From a checkpoint of a small transformer trained on Wikipedia: rotary positions, capped logits.
MLP neurons of a small language model. Each row is named by its layer, matrix (up: input weights; down: output weights) and neuron, and shows model dimensions 0-191. Each number is 128 + 32 x the weight over its row's rms, rounded and kept within 0 to 255. Numbers have three digits each.
After each neuron's rows, "raises" lists the tokens whose logits its output raises most directly, leaving later layers aside; "fires after" lists the tokens most often just before its 100 highest values on Wikipedia text that the model never trained on. A number after a token or word is its count.

L16.up1021:148087093101155125085110078156147120168109123093087130128124143113170151130154115164141173098150112139181148160051126071117111130167116237102232170111128127178107088138123136132087092126110122114105096122154124145091123121117110152134108130183133176104178136083111108089203158087138094112147100124116184137100076149153101091145117078158137128153118154163086129095174178165157112151107127095090087137157117082043122146127131127109134054121161179112105063092151102052177087129078147054185117125137118134116144109149139127152126155108126090173107129096125126134122091127164115136
L16.down1021:077137137124120099110139174187108111136147146144136165097110139153111106091143088164109063064159052114154150113139136126160131192205160096109062143111155181140145104134084138137110107135151143153125141113141149137085085060085098074166145120177145124106152137123091063171129159162184123134151082106144183132127119152118115132043127167200089138149101123160146127134168184125189101154134096135097166134147123134132103109094069103118121133187093151140149123150171070153117121157199098108121148182118090110121123100121120115159064150144145143152120092104108107128164161083084118083
raises: " son", " daughter", "mon", " fourth", " child"
fires after: "1" 16, " was" 13, "9" 13, " is" 11, "0" 8, "," 4

L7.up229:157076125113099104158154119102147146148117115158130076129155098089141125123136144109192136103150157128089158171141163137123135164123136147083113123112090136098106131142093168130140062125082083100151088160144144167131078145051179149155114080141121079060136096105127095133146107107125121148147124076104100163121150128136125117143098118152109152115134110109123113123109169177099171127140142213133141115111126169108096122110153108164137106143124159117121156125144094125161207125163140131180122115118120144054116101149145115113120186088127174098114141100129124107178117124149155115
L7.down229:077116095108133129171173097074159152116152067163089088154148148135164098097108106096132136195110137107119106145138161155181154098147107124084127107110168111139135155132108131148159117107105113129069138130070109146113165126164156124096167086104135108062116147178116116083169091101168139136117093119123043071118136132141121131132122127166138182079129079179082134136153159121090130121089111121158172124140138081166148084131148117090082166135079133154063146117112118115103106080194063154114126153126153058174134126077133152130130143160097172171109185126110129129070052078122150112
raises: "ility", "night", "ating", "aling", "ative"
fires after: " f" 26, " F" 22, "F" 9, " T" 7, " B" 6

L6.up1045:204133117137121078135136132138071154088092133126128131073079142131126092089183167134145113136064136126106023198108171139150149106136141093131122159162149115132055119119123141167150128120140143122102158196088105142178064148105207169120155118130040124128146092150092141145113084085107152131130153114088133118137122111162168158082212105101121168085132124100100104121146147118111098101143173098155164096080149137129130088134105111112111159127118132130068147116208135055157119154174160130114115109169131141152175137142160114133120138154149134139096132111108121137102143131141078121
L6.down1045:105168143110180145128112094134142080180103087062135139098138144141135080123131199101115102192146124154126114124100145127150095124098173121104127109112107153093150084131128179100170150128135110092141097112116070054075102159091088089106108129124101103190104158116188096170144069133145120170131149052162134094142116095146171162055147071108106093155137126098145135091177098171126124137132110161114095110088140108200129158170138086118153103098158181163138085072132121129187208108139141139090144097156121146146113097087148095107153133193083122121118101094094120155107154125078109122
raises: "ace", "ite", "đ", "un", "pe"
fires after: " \"" 39, "\n" 29, "-" 11, " (" 6

L11.up547:149119108124043067105124148151160099107106155118146117044154154075086103124136122051095158129117128181113162166063101158122019160169083106154116150103147126116148104035129199104121146154118129106126109127164109085108127123161111142131073119080113147125135100129165086134109159201114142064132108102123098119139185101131082162154102110110175129134101032141080156146100140123067147171123150161162156137133121093143140188139159118108149117117114081130108107113083115058159143156116069177121144092091108133106105124097115193114163121100122155130144187154103115132119162091067113156
L11.down547:091132139094091132168153128105134109080074159092145182150117124109133143128185148148137071112097085088086123180106137080180126114133079052112070101152112144107126099135110152168140151122104136122157133160176064141135064134163137143104107125110160172092133134144109101112168117159135119153118121122112077173081120149132141084102107106137201138172124166098121109047133174149136124116087084153113140132211134176125174147187188127106129102169096097091136124102137104092165125119158090144120071139170157184104136058158052118141116107132167147139116111179101099106123143154113181172
raises: "0", "5", "3", "7", "6"
fires after: "1" 16, "0" 16, "7" 13, "9" 13, "2" 9, "4" 9

L7.up990:135108095125113105110120095141140155193144129091104111133149108144148125121113136133138108103144137178081116144123148137121112110062138177090103165097087094123068113156127177041146105101146189145133118117173109114155108170107182124183129115141108114062149130109193114083149156106149121152153151107109057117165069105167165109165128132142102178129108113174072120130141135124131176154137143161099169098096084091188062166131180119202167116080169223146089119116139133160185174114155122111089130132154103154105125167155108107193089174109116116138136124122091139116143186146116150095
L7.down990:120120113143197164138080111143107108158109146096091082114139121107199050127153179176145075140124124138127115111133183170138067132119155195137112101073154132159152115138083083114126108125117170186113160159109073107118182161091121125153175107075069075091150143114120154112143125084123117117122164081125104100155094181078104127134144170101115160128131133152099139109124112178094154091199146138171113087118168120112140112151113163106105119114085121095090173092125188114187094124139237159122125109133110063128096148137145146112152149115105133137140151075111099145135133108095111139
raises: "ess", "ace", "aces", "iss", "ão"
fires after: " F" 38, " f" 20, "F" 8, "f" 6

L11.up1187:128158146105137133180139103104107216160158149074158174106092116135033109161069133120100108106121147153109149104162115171081120124119115153155112107091084070154153098169087158117134120170133137126044086165153103149187178119104195111155129145116092116099160160117139089164135116145077156117103132088103106149167127150132149155123117130116112091103149133217142082143136136153177157139129226136178128116102168095089100085130149107102089163124178151093101093134165111152138081143099122154114158126122100118095113113122079127099118146136129145201098160110159106109146124093085154165
L11.down1187:126134124142174131161131103188090173121079121148146138132111091169076139162097119151124095122097166119142105077165107160089118097155182154118117042114147129147152118116059095090157106169094141130162171135126139165154163154070133123106129084166100079105145107146119095140120167170119140165118091179189066089178099146119134138094127071170186089088184088111143115144135142139111170146134141155102091120113118167186105147161204093086190093069100162104118112085106110136122047145103135094060146149134144126097181096092113138121121086117122143124178116165171066138120164114103130083
raises: "See", " See", "Bibliography", "Reception", "===="
fires after: "\n" 100

L7.up279:103072140137164119102132142152143154135113106134122101140102100150000127164132203111116104215025088164164163099108126123117167129118148163116156097170155114134132112159177132147140096134190097143115145121114120147129134108142084144116128133117140097073172117135158172168080093119117127119120093142173149120169154110154139143115170128156106171121087157102139153122120127095131138122155089129108153114085203094122123146021078137106095125168128108105119082184093201123106134124103091094167131090048095155151082146114113097069155155142132074127149138148161119175084130150149111063
L7.down279:127153152172150126149158081082089110139135154111108156162122079103098129155099083165176136164181097143085108071125173163124114160141115087114117012147132129161195129080102123090147052120098153133092142143062139150106134173080094099107069108087170145074149115165135069090145166152147153129125052091084112165125128126115108118073127115161137149186071157110113104122121142091119074095120140144177126114109162099158166075112166108065126135106069137140153110153117126094165154139122138087100137147114065141108135139125168108161176130090129146165141122162079106131174143125220121160
raises: "li", "ly", "th", "l", "ower"
fires after: "-" 24, " \"" 18, " (" 15, "." 10

L6.up620:089162148162113116184140097166071101111205122176111169166135130133115116139151178090191125118142143138100106095126150155087113130140164121101157201141194171182149166216123135127068096077111105104118102159123073198095139132142188122075150127122118150161159157137162131142161133157133139171150155140086121132097147176145061111109140177085105140127105112170103179086152130131153165147094134141113162134122136088120078161135129170112088129169115126130144148120190139072155134118037154127127139141127117019098114150109094139116118136118081111154064105106051088133151127141027155107
L6.down620:054087154164187119105112151104120137113126161111127164130117165102184113115114078165235057144134106084114137195133144134166148180132164114087115164088099149123122148105092134102101099138150119099149112213095172145125135110159149131131182067139144152118104122130117122169156062063126169143130184090098133179118140155155105099179143153083068142099134122163124086168169123071146139121094140069130140143099106153166154130126168134101051171045140103111078150155160107126155102184129108181165158162087170118116113115111134145047091110176187161183129151061124077117085121122152167086
raises: "==", "ile", "ille", "ulated", "In"
fires after: "\n" 40, "==" 9, " Mor" 8, "International" 4

L7.up3:113091070121082129129103131130143094111150151115114111134149041089100132091061137113125163133154160093120138198101030156133125155091130115060140139119110087102082143082151128137088140123097172135089088130126148193158132147171077095118159155089172124098154181103120119117076129118071140144148151186118142132184135167143157110079111122145140142131112104092117059148109131160158134109075127090157158123123124161096101128087116133160131150112140089156110080187119081152131221059108102092139120156110114164130161087132120159101128098137171075134121092144171111196092065111138095116
L7.down3:117145151122183073136075108128128163120118106137142130185107113113078104157179098143090096086144082164151186141138095133136089114147122174134082187146122120157131137106152172107092105094185093129190055080093137016118081117113138103095090088120124075145089145129165137128116065176102082127110106146139100166141144189118062131142156134114079129119137090149167140098130088069156104170137072116164202062121139105124146174103108134081144120142068154143110183093158128158074121091131139144145165105101169122132201145131085123173128089126131204147124122124139125113133150185132110045
raises: "iness", "ood", "ying", "y", "ifying"
fires after: " (" 25, " [" 11, " \"" 11, "-" 6, " more" 5